MLP neurons of a small language model. Each row is named by its layer, matrix (up: input weights) and neuron, and shows model dimensions 0-95. Each number is 128 + 24 x the weight over its row's rms, rounded and kept within 0 to 255. Numbers have three digits each.
A block is one neuron, or neurons of one layer that tend to fire together. After each block is what it responds to, as a language model described it from the Wikipedia text at the highest values.

L3.up352:134141113121136128120151149149108136127140150160128180085129109107184123122153175128146170098153141118144167100117177120130109127107115109092124140125148133113149163147172176059154114117161123119146152132133138152164160097132095185145120145155095131109140120104163098144125123154140147081
Description: Mostly "of" right after a quantity word such as one, some, most, several, or a number (one of the founders); also the separator after a number in tables, like 2019: and 25;.

L3.up1460:115148098101135076129109140083149135128127152106154186132154138140054147164155162119116134123167120119109068115149126092117090142115116116171118149146089121146135128168150136106078123114139164116135122104164155124114150157117123069137094164168078146156088115130138160147132116154132163130
Description: Word-piece continuations inside transliterated Arabic, Persian or Indian names and terms, e.g. Asma al-Assad, Fiqh, Arshad, Maysalun; weaker on "of"/"from" after names.

L9.up0:141126103135133114181125102126142115128151150089160152152161135083063080165171140159104138154122094138135121128149137124103132135120141148125123140164130115125152153134131134126110158142121180125136160117124163118108092116168134086177107110121140170128114046129144145125173085130121131097
L9.up126:082068147135140095140143131081167139157102142143144141119176120100084078172145153173156098154136151130125139135097117163132160124123150159141127161095113140124103125163113120076083170105134141138148121154169128174121091110134171134161114110156159144136139067129088131161138125128154131132
L9.up182:119087151095150129122153139123087145122122065159144147136116152131109125106146136167180109156093154154139108118148113134123118118175128116118120107075138085128093155086175115130100153154160134147133068110166148101145125129130151116114136117123131182126139146135179116109172177112091149132
L9.up269:111110145121126175117162145118091185098102108159132123130146157142157124159114142122119110143132075165100149093127143139142133156142123148087052067121105125108143128098144083107122107156152141125080130138090088125110116101130118147134149135119151105150139106156114118150148154128127151157
L9.up382:145120135131163135120179160131103121120139097110124150104177120100139112143162095108158081183136106112099081116098124109098107102136136131134109109152126139127127153122147167135101160122143143190130124156112091127153128120131120097113100106158122075080131160167147108101101114150110144091
L9.up411:126166128103144111139123118108086142121114168126145110111103101119091122144117116120197142102134143142111075090165161098158172126146123156145082127126157097113072118144127118128140107134113167116072152154110112132142138115059121102161111117150075107120075102169072140152120181115123104142
L9.up615:138116092125093139164191160156130153152120160105089116141094154104155104099157118097138137145105125110133133108153118102135129122143149151133105145093106072078135122180155106164150108142101153131106179109143077123123159122073096155117115112105125125116127151131108095096167141073146143132
L9.up723:132111123091126116143111113100102110162129067109152134124144139157107089181125110128128129136154136137101133169092097149133149138119158151103140151129107140106143101088164125140170123145170162122123127129075118072143057070160143156118117161124148131113138129110116128152099098124131123117
L9.up842:111135140150112111117163120105143129149107127088150125120119138145149145139175128105117094131143111098126172100111122102103114115108154166117112112091114092148125111096164136157114151105125157097131125139098125096122125168131131145129105091137134113142110119102123120130133111126153120117
L9.up871:125132088081152112122178110106088117144105123101173159115112120112140106125157128127110098145155115113123130133140157150119113117136105105108127103135091158136137106110139146115124115142130109142073129141101137100152119146155121171123084114098105126122137122129119128126124129151159137135
L9.up883:110121145157124141136150156111142135131126100134123137108125128130105107156077123132149128138144108135091144156132075106123105117126142135100128113098113105193120143129138143111162152141150139075178117128102119143127098148158105147164119112121133147131109148101122078108099182122142104104
L9.up1033:119140167107109143109148173139153113135150133099106133166137141100104154107143128180115101145128111083138096119137129177131100161132148153160100128117139106151122089169140095128096135103124158123125100097110142137111109106122166137109137144171129102154135153159125137099154146119119103111
L9.up1180:105074125129140084143148120109128094103106151150130156165130116167121091132135123127150113150135203151137094131114136108139123130120085107115126122129149110118125127117144094144131116110152101101126119122134150106100128155135202100108136149128141133128102115162136153142166091156148151095
L9.up1203:122129139150118108168129104128094149118164087152144141094107162139142141121115149157137151110105166119105061157124114116134133116138114146121142111112119126148092123176141147107119130117145125153138132140127114153140182144117118116167103129116120145091102115161117117093139122132184155126
L9.up1801:173111141110131126155090097190147123131110130091141116147157160091154099108109101125137069133111141144186145112139099119111151175128089158154097150118090120116113135125155154149133158139144104142098161131105179129129110104110111168117111151130145119162092156125126119112141094146137117157
L9.up1860:136145109083146094129158092138130159133114118141113120153091139150124118176143097149174136125129136120125086106113111139153115093138091180095098128106103129126125102167119127140118130122160164135165063116129148132152154099139141133106153115151139124102146124096129138102106091129115124123
Description: Pipes, colons, commas and list dashes in sports and election tables or lists, just before a person's name, as in "17 | Armartiani", "1986: Dariusz" and "Mrs. Mary".

L2.up367:145158143104124096136117118152120090119118127149128142106114181119113100083128127088142092120127114120119123119140116103155080116119156117110148116133182105114123153120100120132154173105156121098104107080109144124122127088114129153160127119139162167120101164138121126092089158148148088127
L2.up368:098136132099154093132114114089128134115100118096149138110157158133122123093153145146111117122110166133128128134113085126114101130155155160111106099114098125127149134132068106115124127108110139121113124098116173129130141114157126130125137141072126101126142142182124093147083118139180145163
L2.up873:136132083135134144071076090145120147145100113161106119126152146142145150123134142137159135089107152125096137099113075100150191155132052134126140107169110098141119109111104147121189162160131114117102084127124130131100141164149137106149115140124108187152094146158156124146106157107121125172
L2.up1264:106143093131137101085147141096081120122158108127133175153163161115113135131141128121140132129109119143139131098154153128101120108148144123131152165177117112133159151131099119112121155120116117163146099140139117154129106159102152080093077147125109153115130113105117143116137108125127131109
Description: Colons, and sometimes dashes or semicolons, that open an explanation or list announced earlier ("two factors:", "two levels:", "included:"), plus colons inside times (5:26, 2:57).

L3.up1849:134046142145122115144106168102087132121130135125168124120134149141153172130136121117110112170126122138109145144128125107126145134135124138114155109100139105146139126106165139143114112146150079119131098113115145111148168149133138134140076134141146128119094079122117120151164101100100171121
Description: First digit of a three-digit group after a comma in large numbers, mostly vote, population and attendance counts in tables (5,928,040; 150,000), and sometimes "in" after a comma or noun in prose.

L9.up265:122121132139082103150190108107096158100109142088139088168148145072136105124144151154111139149075147122138097158136114150113166073132121090096073133119091137120135123106145082133138105085131115113107123128128137088108149122140136137114093130089117151148101093113122122119133116160128119097
L9.up270:157125134091089102118128141125114121099140135112132132154090169112151092111111123128131121143162105124146123139157183122172116110093117104128139137103125145117104103113131097121163167145175126118145158147120158170124116127111142160102148167085129121141172085112124166120124081098132136135
L9.up732:182141126157136142146176082117083104168121176165130146075108119128147125126108139157136122118114185180147113144147124127148116128135131106138112115119140137111150128122157155117130134129144160137148093123119113083168142113143106143136094140097116088107142112149096140148160117141188123085
L9.up974:185137118139111125099132138133140122072117126116111102149155114125159109100124157127149115138125122156099123114164122079117118101127151137123115098129116130151127099156126127098108139105105076129126132162149102098127129094108123148126128116154097105147085140109137151092129127170117103094
L9.up1123:099097130101119143126083102160092134107165149122089127137121135112121141121100114120134129159091137154142112152086064142109154092152097124143123083109133153119151152128102138157157158133123140142173119076110136130126056128101173106122153088118111161153119132156094152160115175104106074074
L9.up1241:121124128117127124124136116139163142123132098123153132115078113138134125145082100107135127143080136105135115141046108138138119113151139103142127139135157145099113093121113141117120124121139138132111121150128134163104201146081126112159131104121129116118111120135090151120120141123122121076
L9.up1383:131103079081147143147158130093049150137162113124186126102134116137151087128166116086182080137153166109122128141151108103134149148117083105131078091126165096126140132135099132146137132148119087098122110058107123113146137100135136109163069091096105058176117126142129113110139128101164127125
L9.up1399:106128098131125100104154131108135147128137138099153125148102136121138099149181158143123143082118117138092158113106130180127141096137141087199122116139104114113153154157131140169124150135143134110108092131135127136134117117121092166127132160157121103117131150113119129124127132130113132097
L9.up1407:127132114131121123145152130136068121155192084111105104147157132126169117140152140133113111150129133105129119156152111139073158121114118137149091106086112091161129150106102137154113127129111122142154153124147113129095151077109093119086134150123120120092136126123144141131141146112095183125
L9.up1470:168098097076106095122124149107136143126140131138081121152127166093146094143130132124153111141105132103108106130162147122140124115148104134113162118080128113118125141105145145137143150091146109155114162121133133155145100124142117165117163152108167141136177110110144124115101153114082124142
L9.up1517:134135153106176152143128162137141110098139142135136152148137122121075106106134125153121115156067142185177131132150174111154160139135157117177131097150157147108158106095167144134112107117095155151158112119121139170108120136133114149099122138089137121135150119090132118117123118179145108087
L9.up1601:132110124150148143130131101136137131134129129089167112131142108157192099111123159147133146116140120104087167160132160101102111145102154119117099179128102142135110159127155119142132141142121106154136118100119147148134166118099098123097137126072087154108140158138100108134110137163105127096
L9.up1785:136120167137135136157137090119131107133143139099126149116129136131149115157137145119118099158149151156113060132129119143097150127123136103139121093115096133118151106090139164148103126119151128168126153152111129140116167149099126166177183089138129160114167140125112140123091145100142099119
L9.up1788:176114068118184149128155103144152145081091124197120126110098163120106094108118158132153078152125153113127112151149110129126143148127119107134144099169105133138128096105091122126172132158098087137084113116125149123138110132104155140118129082132100172129140143131119129091106120139138151135
L9.up1898:110156134104120125132129125163119133108125149128110126121127133152157122125180125105111178161151161104157118106149059123154125124151106134152127126120103142101109137114162138107118141084155131106117120100148157106140110143133099109156123127117128142142100125091117113149167142088170122154
L9.up1977:127139112121095145147165134108089129103122156120163102105109091161112084100136132133103145170155190132101116141147107106146177110138081137115142119087122127117216157162144168137099148119113105127126128110112148154086098099115106141160176169127158135145116097126117170091150111117140122081
Description: Token right after a subject noun phrase, often a verb or connector (It had, and has, with) in descriptions, or a table pipe after a team or player name before a score.

L2.up41:144133162109105107090077189110145087145149122121133064107128120113107157147107140098160096129120103142142120145139106154150148128135115130108107090129106098131128134115074109135111131104115145163103133168134123121101107127131146136115141126088129159177105145111144128125094122124158133074
L2.up1470:156129159162115115130135108113162128109126149114148108141137117120092159132103168082104113152126151134159109140125105153159139099157120097147108110149071145104175106097120149169094100100136142145103112150084156142110155165158146137101104100131117149128124136132137124137099168132156132122
L2.up1620:132142175141151111072097131094144118099124126172141127130168142178134143121109190101138100119103137109131128143120121156136095085160145095103088112142138125135142116167147124188118080142134127132149101115139095091170125139137150097147143109106154115136143090112166106096116143148128126101
L2.up1790:093129099128133134083127119140133160148200120127135078164113137105146146133153148100125136151146102136124071137148115139152161137144111120142112121165107132090182149124155138126138080123153119136163142174189135112139134139091158123112067143156122113159134089104106140155147162117107122145
Description: Tokens that finish a nearly fixed sequence, mostly word pieces inside names or fixed phrases: Pens(ke), Electro-M(otive), similar to, teamed up, directed by; also table pipes, digits.

L9.up96:106100174138114117175106086144129137130121161112143077167113119133109129126125134135137108126098084158171124124164130128141118141134122107136092149097160132093141129085147109117128104109104094119126135110140142120115112166145121079130154152131145141153159084109105101075129122153110140095
L9.up277:131130116159139136141112114086107134157123141109114128133114130142134132081135123136092157185169119121128143141085163110059158093166134139125164134125103122104101104122098124134169108109100151130132087165145106145148140145138154113089156119157149131126147135100122123084151134160127128145
L9.up372:108093137137117159140138157109118155148152153114130140082092109123097138123111131117133142137137127123087097148152136110115128095138157149099145126145109114120170058162114101100173153148133120172122166141144127100100153120128142129139095097135144076137146116160132092130160114086123108112
L9.up516:152171098113140145125111128145101123120159106129147129143104133142136126137150106148121119134149138150164107139155104128116137111156115117153132087102133143147172172155110145158176150164143127106144153119162125143159137138149157147129136083135139087130114093077106134096121112168118090112
L9.up568:118117124154077147105094106145088131116123120137128116173112135131124096114118111119107124118169161114119157134120130146144104118098111119093097133169129160132125111104182091109148140172124163156133118127170104071107078085147107118127173108156112100153097157119135145148138112122138126140
L9.up633:147145165114150120149078125111111141148092159111105120120092124145136133148144113099154132159132173130128143122164127157163155160137190175151143168122151119146178095136169106144110137113136178158142136160117108139162107070142128172156136160175123088128133134127149151112143111109124111140
L9.up687:123114142133107143129124120166062122148154111075097148121160121146100116104146118172124126103098107135153124088106139126135096128130086161134149140132128114148131126095128124140154123131106111128118125134137083131126137116124102079131123109124158110120137086097106121134116154108131138136
L9.up1049:131110144138089105109088141109131126115137166115125108130109102177149102132160125159108167125116120110138154128138115124135139124159100110118096090065149097122133135160079095085127133133136097153143128141095080157128157137141112114122122131144085113133115154130147157148135148148192110096
L9.up1351:127193088185134137105099130129127117130114057093151109102149122103125143129148176134099121101107132133133145111116108082100138136115146097120113133119105114158143125109112108063114094140126153101159149119114114102121158143098101143128164154137151091164177127122116117137137152145113079122
L9.up1458:132145113105092115102107114123197091128136159114132116095138161120128105089129151145132134129128145124149145123126115116128153104180092138119113117124165111096161088142141119136151140133084163131162110118155105127146161143149116097105112124131103101145097115141166120112168147140148124166
L9.up1496:133149138107105144050090171166118121090178113110130141099095104139096078096121118138109095117161132162144167108161130130121156140112154117108150199132112122116171075114135114097126091154117146125115147120139153072134103121143113142123118154130130158130125129145100134109140110117127089146
L9.up1567:108103119149142117145088138120134111102163140122129072117111146114130182166124154145115118087083142145181145056176160112126120166144156149136116138091130121113144132126111110125158139149105120097139160126143147099150137130153130098133142079133093138159094143118144126091143139126122116127
L9.up1638:125106123161131169111102081113093142109109098110134121133131183157095125144145138148138122132122121155140150122109113130123151190159139122130116161105135139130142125096150124108123132185111112115126150124104109160184105075155103104128123123106164132124101133158159135105144092148136113110
L9.up1645:149100148169148133143098114157142138163136137100129128142134126162118139118096097149135108111134156121162125146145101083089183148129147206147094105095081145138143183123130149142165171159163135149134152129114121142146101108166136111118136145154121118140122151137149137125165117124102127116
L9.up1845:124132108119167078112115096138132063148136128068110118124151161123169102100122103103125120121078135091146131145107095117169152121123138158121128157110110110135128097092112144125101105201118138126122151153111158177119107107084105127141140111113170149123131123110128122095112053115136122140
L9.up2002:093117122176157177104113136083109139118137112073155149109121142152092123124115161144118145133123143164164106135139091114141100145144120132120119147097101111156094118104152119119103142127124131113097146137115137152155087156155109115140130135097113083113132133113120093118119108129122087139
Description: Separators or opening words just before a title or name starts in filmographies, discographies and lists, such as table pipes, list dashes, colons, "The".

L2.up451:147141138140125123146132116047117119086164143168107119106149135162101099126118127126138118152123154182144090085140124114125134140114112118162161175144112123140146146134093101158127119154144114157135162105143149126173154109122112121094097125150148132157133175101121111130112127143148143115
L2.up568:133140111155195170106101155124149135078099115159134146092181086142152145124166139133105092106124157131111118123104100122138107110117135154125092107151114106137107165148166189134075118122123108130110111083151114090157140142144133145084120134152122161142125085121127101159158106092133148137
L2.up765:115129131178171098090092108187131123121152108103104109141089122102135152121146154106116108121117155089089156144130145096143145097141152127099165115134163107115134155106104125083126110119107096125108148118125117100129111134140121142155078133159104110141120107164152130135150113125157097137
L2.up1341:101134115113156122161086130156131094144127111086135091120105112151129189101107161144155142100133138134096107097099099102102137122119148151156139140142147105155086117108149122151099125156138161152136133147121107115124118141122120097116122128129117098131134124131085120178106104084168122154
Description: The last digit that completes a comma-grouped or decimal number, e.g. the final 0 of 40,000, the 5 of 1.5, 3,907,454, often before a table pipe; rarely, list-ending words such as States.

L2.up323:141129128129189132138140139150149114090140096111110132097130121136114096125086104133157108125090116118115151119135116106136136126170116187125136146141099080160138136140108121141083134143160145159154167142174140135117137136138112149122144099134118118147098139111113107134088106123158110136
L2.up643:104147137123131149161151162123129150124111065106109076118104141125132092107149095111113146157112174142077121099127138104138148131117127119127126141143157079176160118104102105154131133113107095148157102178145175125143143127113160108126118110110103129123128137137115091125112091127148176116
L2.up759:145179121105134183103102129103089180128169112102160115129115098187166106087114095126114132124109120104152157106070147147110130135168085115131117101122162114142154137150189106121110108135158125139093101154095094121130140151137146150133163085132164101103116155134097121113117172129133142131
L2.up852:167139083117143145120128134092139158120152129155106139136175127163126150125133103117139114157094124116090078114089129135122154182182099172120118107071136099200102098164125123135099133130116131133142113104114155155105099119140104114116131136165151159165119106110174111103105135095155113114
Description: The article "an" (and "An") in running Wikipedia prose, as in "was an American lawyer", "launched by an Atlas V", "had an intersection", plus scattered word-piece and table tokens.

L9.up206:121173126140088101156172139151136160071104131154155128148141117123130121117113133140119103145126125137141137152104113117140147117118111124144093107134165144136160148132138105087114127081178127088117109130127140134083102104117118119147168136109139095070150116115135103178116191098168130122
L9.up293:115148144073132126099148153110134151155128084071123143092117096119122100123101135167101170137105170154129133141102133127121154128109120130120140144139137109129094106111117160120115176141115156111166131129112103149117126124147121149100120151131168103137126122166114114143132169132159104130
L9.up313:144143102149117123109112141151094098134126112156128125146160159133160098158161138122115116115093123178128138119114164108099126135131095191156170128124149146118150117131135154107163128164144133125098116096146106124133125152135105146114087172138124172129151135129125152118112071149100102182
L9.up364:113142143156113182153113158135116159070128134107109167134097130147118101124122139145134125171130085101114106156139095111129155118150115129130183103123146106117165116133126149148170122080106105113106135138111121129173122097156138142118150130132158108103129149151128139108119117121109150137
L9.up374:161117158109131123110128184134108123103100090129121157105154111147099125133154120084120119124100121148137113135131089100134142121145091099101158165164122133136115136126113158139138121140147132115147170131161117081136119119175111141108126162117110149140152141144141079140114147095107105120
L9.up457:152123129126154140128142121163103117104131114082126111140121107103098171142136119132119124159173166108075147149105119111113110078117153088158080121144113149117137128116153114097127102136135115148169142138137102083132129145116068148095098109135136100135124135118127110123129135074169145122
L9.up500:163120130131141120121145141128127150121158139133163155114112151143071149191137122147133108141175114131103121126142111107144107129128147124093111092136189102077134097113138074083121178113171077128100098128147120123108186156182140081164177132105136126142142155118132145115143136137151136159
L9.up517:115109097142087150175123101148102154102133152104107114105128179147121157117125104139127129127138184139122158117112115123158139105142129137138121117147167170162107107124128157100137105112133132172115153154117123134159165146117094141195098098147129087145139094113131134130109114134100130099
L9.up630:152172132106158137200161112123165110155118119106166097116119136155146091095133082115110116124121093096091109093144119110089093088130154163103176127141112125106167156186130133107129172120156124121083153162136106132126117114135121152079096147133105137131147097125170148160109140162120113132
L9.up693:117142152127177153157130172107117113124119103132168105114140121112130109161121143110153143126146107116090154116102103153121114121135154122128142154112101147117162169121154130131123130140099135125106163103095109116122135119109077086148153098152102112162104112122105119117162109109157146140
L9.up771:132147150126131096135119106102105131106133173134160166141115117124140149162150159112131114171154146214095144138144140120126152107113152115145126156133087085104121105167123112156118163129126114146109120132137174137117152179105105170120114120132142127131098125118130136138175126052125147109
L9.up784:156146117115136158130083157162118097105141145125153103106125106184082117146121097119094110126133126157095108111157102164107166146134108175134111123152145115128109102128165128133145113114113107152104106103173174115146147140117113131125155105137130090120131087126140120109146135144138110156
L9.up925:141099122121121171145138166094139119126147105179142115109154136132153142105143167139185103084136185124131112112117127115139143137114106164134130165147149094096148111146160139117130147131134146141130142161107074107170092155096099179103135131080117140137100136216137128147144120168119109113
L9.up1023:094119190090130139149156133142150141107102128118157147178132134149091144169119134151127132133124173089102112144146165141124160125119102118112137149136116107130085144150152150112114164162144141141119102160134162126167134106132110127120101112133190104118104122096119090161144134119114137145
L9.up1068:114156161138154103153117124136075123153099133104116107115127165113103139147128140119150140133133115127111082131159134146094104123125093171144159155094131117122147139141096129169140144133133113127154133154125146182113156132128159132166118113123119115085128115171107120135088134110114082119
L9.up1249:153166113117148126149170126114129118124153097171139146130110120128127128117149128150152109125107158083080113110145136128106128135115102174146111122122140138100153108098147134158140095069106146158132113123113096116156122103152142132159175121139132131140106121170175111127149116133137141126
Description: Fires mostly on the article "an" before a vowel-initial noun or adjective, as in "an outsider", "an expert", "an ancestral"; also weakly on word-initial pieces like "re", "Pr", "Gr".

L9.up240:114120153140111141124113084150151102115080173110168175122144155163147129107109130122137160127161164116141110135168121121088122143153146140087134102148132119112118099095129139117119114122139114086140143123112103126146135158080099106138156108141083144141125119106149134128143107091134098139
L9.up341:134114072148142141168125138102118125113123116105145161115142128161104146085115166092089154117155125127170154116108123132139097146106096123164136127135086134119165116118115134142153155109129120143124130140145078106133109144165119164102176144128132133155123169133146112115152136126191143111
L9.up391:122135125127136168125149146181147064159124102123159132137135188163081121145119151117104166152091117118122146109123115110122108137140158174144107162107158167155122159092145150143113127125170113118124112106133139139100118129078169126115143122149174124111111164099134128124162129118113063156
L9.up441:160157100142133112192128128091126175108117138115127151095107136139169171118135097094134151140101065126141139108125137130105135109152120126163147129099115124118130088143096113134173113119110116115111137088107101135150110131091125111130113126168091129148125075133111109139118093079106174150
L9.up896:125116094127126156155142114157160152152169112097167071131122142158139146157149148153144147140115119142176078108093162106137128108143140147150120145134115125107130123125151123119116103120116107155123113109122143095168169115119100091099147104135115168145106151111129160103123169104145113123
L9.up1133:101124130126143121110119122157142135212137080151148166135131163143138122128117135157152131148131107138095127138121144136146103122159146143122114086163122151132145130119142165132123134121144155090137138085118102129153091158115114128136121139118133160101100142121142113124176136089182126113
L9.up1161:164111119121152116091107125162166109137115138102113111121116106140153167132121131122099124105090101159116157125118123161121141143159104125103137133136148115128132161136109107107150108127162107129112136151101150096114142099136138142121154106136165119118129068117084111097129177081115113136
L9.up1280:148125151125089144106092099098081129152114121090073185108132126148120155161130148129145156114163133134137096149113076094119114082116100167124177096140136106154123128149120101134157126164108152131167136143162119118140119131120111142152133120132121093101110150094139108117136147093153135136
L9.up1305:073155151147128126128128169150141086149145121114174106095131129133082113129103163137118170140109176112087125129113112119115112150135147179136106135115147142106122105115103139103117080115158112090107112096122084107132079143053095145111110128137118167155076133069106108085155110121137098117
L9.up1309:126113134145187135126129122141155147146132106130146133089155132175084099103098140118114097164123127114113166126148110095096081107169143166130124113121126104157121125062084159155127129130131114100105143129073109140120139104110061088111187134109124169111085108105117128088124162069128138102
L9.up1344:125128144125113081120112109135159113168152131146164111090108126158110157135098196113101121099107132162120155139108106121150115133126112118164121078115130124149127114182086116101124135125126135120125135126123157057121176096113122122091149137119156117135135109103101084098150149136148116068
L9.up1378:101176146145142112124132118127133126148137091118113100090091122115181100128121136144123110159138125174104134186156142135126105103147138150128132115165116136157106143146109113110134138142134132171138159114144122123129104139096100156170097123056168096143126116165131127104128146141135114141
L9.up1430:143136137131089152106143100139097122116153136115145141136141142117114149094147057157129132143094119123130111082134120119116123078152087108128176131148094165129155146129118127149113131129161099142127144157141126160159132105095131104090125085148166088128109119174125078141130102162134141135
L9.up1575:138115111195141137105126117115127123133167118092168140100075120167145122116082151087118140110176110143153156102144120102098155090133124160100136126144148115111108085133094165099095091119157131111144102149125149121148138105119133173140148162109081136095114174151156129135153096107173122113
L9.up1607:109147115136102150151044128127148161142090150128141145117111163156141107133103140169138153113136093133148129118127143152126147130144094104131111157126122128125108124135089123140135132145168130120144127113111126070156079121137091141130150065110129179154112168085123106131152145113128115113
L9.up1827:154119091154124150122125132130099115106131140129126122125103128142132091080114118129104127152137133166075152113144142103098089077133136156149108049141132093096124140136110155100153145145130131118165120069087132119121109195127105089112112125147125165121141094085154113075071124175099108128
Description: Digits, colons, primes, dashes, commas, or spaces inside numbers in tables and lists, just before the final digit, e.g. 14:48, 19(9)4, 50°29′.

L9.up399:176137129091129080117144113134127152129126134117136199141165143103108123142075109126144102117123130126119110170090160162112123166112159184096151124097158133130130148109134091121104111158116114111170120155141133102156158114126115136088120133145125136145139127092111115121080144148118112077
L9.up471:191109158092109112148115094127135159105115137173138089140143109172118107135120107127178111173170110123111129096113128153158155153112100129150154098138162171160080148127112171115117174155115108134124167134099103130129107146109134153110132186184082122113144134104168096139123150131096110144
L9.up683:146117137134162132153138099119127132165120076138124174161098141168120161119088133119127123149138084158112118142109146101132147133122103114143104133099064154127112144088131122074148094165076145153078152141124165154134118144132090164097200118154115164147096139130101151143142122144095158096
L9.up938:113113128127165123135184129162109162139116136086117136135165114136083163134143162122136149093156123135090113115133132141130126149135135123110112141116114106106169155134133136126114144158137107118169093132136107143157115118130132113115117144133168105135109120148148100150147166106124113126
L9.up1028:124122154128118106132099119176150122122143112097093135132121109142113146124106104085146099150106138160107135152146138130107131131146110170105144105119131136151127134102121149134143155127097140122109112163167081107130138136117111161107143122141099122126083141103163116139160124091137146155
L9.up1255:154128184100167144106154125160109089136109128130121121095140131147111130092108112146101134130135104155131106133093122156138143144128111122138136151149117091099149125054127132116127162147126174119150117138070065118123096161127141156078110106122137147081145139180163125164105133105136078087
L9.up1290:103115152100177125104181162145115158097131101127162088107125179166133146125111142082136122103149078115079124156135079122085135124121140147118171123141121144128128143132140079174119129151121156093099081116105185104096134092132124155128122109145104116151115104166098099144110145138097125105
L9.up1483:149088097103088123101133110144103113085138133106136151077114126134141111112120160134135141140167137128124153145139121152079115132087119118104139067090142116144128097152106152109137111166130143118131142117150126072123143114092074152085163156147123145152148082093147088103086149137122160145
L9.up1527:179108135113143168096141144125133150149130116098081165157119180136092126105100133145143119099195134139076130119136153138089146160121145174083114104120121147118154155104103143182112117144084142128130095119118105089116120091129115102112109142119147170128156155133147080112131154119122107164
L9.up1593:128130144121120138137134145168160132121120130108139174121134165154107138136098140137114143133175113102091132103113138164154108103121128164108192105141084120159144130077158175158161103181140100157145152179145135106132166139132093128116111146100133142148123177123121106135132113123136158132
L9.up1594:138131142107148101135099143126090117086125101128139102105124180198100128097073143109110122143118106137123124127134126110124117146128124160137146118119161096157169116104108125131142136150111152124137134115138143120121100113124091139130136092116161118179126163136127083082137133131127145106
L9.up1675:080122089106135123115150086167120148148104111153137172127070149120099143092103129133132123133144090117141107123111139155119118116158136139139106131105148084143146117131142171102172163109117110108108102138106086147178127111126104116133095101113151152120126115116140108086106100148139078147
L9.up1866:137120133123132102164151107110114151116126090170164090153123127147090131087128068148135109114084101123132125152112138137126141122180117157127080099151140091153161117156133142123085109163084139125129115132104121139129143136149091142093140138142116141115121111099112130115100134145157122130
L9.up1934:159119174099131114083116118063139160132159166100156124083122111131165121136126132127112125116179106139138120102074120142121147066136144125141110099167112156140133146110168117117132184125117124105130099155095169121136108136103102170090145134144102132115161103129168114129105159117149101087
L9.up2030:109097166120131131165174094100150171090108153129117083154132160138136120132090152160134038140146120141117104137094117125137158173122135141130128111147130094170147131104117104137123124117114095125154112135116091102116107117137138133111117131123151121126155153131163127136148098163161112104
L9.up2041:105112126078128181121085134126085110132157130162183130169117121137112135131099173127155086118095174133136134092130079119102130108135128164107133142138140122148153112105116111111146118171101131072139151169102121085196160156121122153159121125133170134147148150119117125116160163152097133123
Description: Non-initial digits and the commas or decimal points inside numbers in tables and infoboxes, e.g. vote counts 14,765, areas 44.81, coordinates 39°55′.

L3.up1201:067146144120120155150134133171124123098117142125161109095108117126132102136087101118141109164103118142113123108124135115161125147121119137136138100137129118084115121125148129173140103145143113112128063126126132080145091131145149136096161139099134112162145122119110137137136115117116138112
Description: Fires on the article "an" before a noun or adjective (an Indian, an athlete) and on the digit 0 in tables, scores and decimals (0.64, 8:00).

L2.up266:143107160140132104077132091131131123122153130149143127126125084156155125088148080138145128118111132145157136110105104137105103122153137139100115181120114130128116128180151155149127120092146143150112134086137141102123146092131160146126177164116123150135121081156123128104127100194119148143
L2.up1309:133125147142120153126131123092091124140080111104163153160133107133125140118124163104117090147129102157148161068142157114135131136129121154152142160145099150101134120177138131112116123135106112136126106143132150084080124101135149140127184162159127120113126129124069113111115133159129147155
L2.up1383:148135147135083121096174161105111113114087133149170157099149104130117135147129162112093154121093126166161158170125114117082125161102105134137185128109119149122135139143116156126061117117136149126162120132115172159165123135150131154114133189091150156110109089144130120123109145135133174133
L2.up1446:125116143127120108149101095118148114146121130134103154109147061057132138112184097152144120182110162149103133130141153094138126132137097122163132140100136108113115120137150121163119167151141128129166098099124164105170159115113147109113144085155142137145157099120159125117115133124167134139
Description: Capitalized function words like The, A, On that open or continue a title or proper name, e.g. Poltergeist: The Legacy, Divizia A.

L2.up224:097131144145161116146177122087141149108122188144156166131111118067109122103166153112107113090172142148152137122137129166124152167123150116080101132155130132169124135119141112147150145150100083095137116087122151114147169114119069076098118114148117123151122108120112116096096125110160118142
L2.up709:152138168121122134150126132104162133172109121137125100110098134117130068125133115131095124145109122146135133157084146127080155100144106141134140126103126112098131132146118136116083139092102103156158177101105141148084119138082077122082116142094110105131083162108101140134138151154087144158
L2.up783:126116138128120161076118123126117153123125129136132173137124148122107130071104152105136162147128140146176176114096168112148132130055140112105133144104110139129139110089115103153088135163116147112111114132073149097136127109169119127121086147146114145156110119091131136139111090156133099116
L2.up1767:131135116152161156121104179148131109094069114173083118152142131154086093143153113134122190106125168151172141142093142105139143178093152160076125149128100148174115146144085122161125118164149146069112160147118133151131126172128079148105117112144107143119119094141135124121138088133107121119
Description: Last word piece of a person's surname that completes a full name, usually in tables or lists before a | or comma, as in Jørg-ensen, Hor-owitz, Pav-ičić; occasionally place names like Stadium or Mainz.

L3.up1953:120142097075135153118112104125076123075122088118120098126147127074127120133110110135126109090090102175082115122140087165158125185131114133132103101109126164172157121172125143163097146090138111137108098137118107142148143111121062145087117106118163122113129146109108151100098123119132115145
Description: Mid-sentence verbs and qualifiers that give an outcome or result, mostly in sports and career summaries, e.g. only managed, lost both, scoring.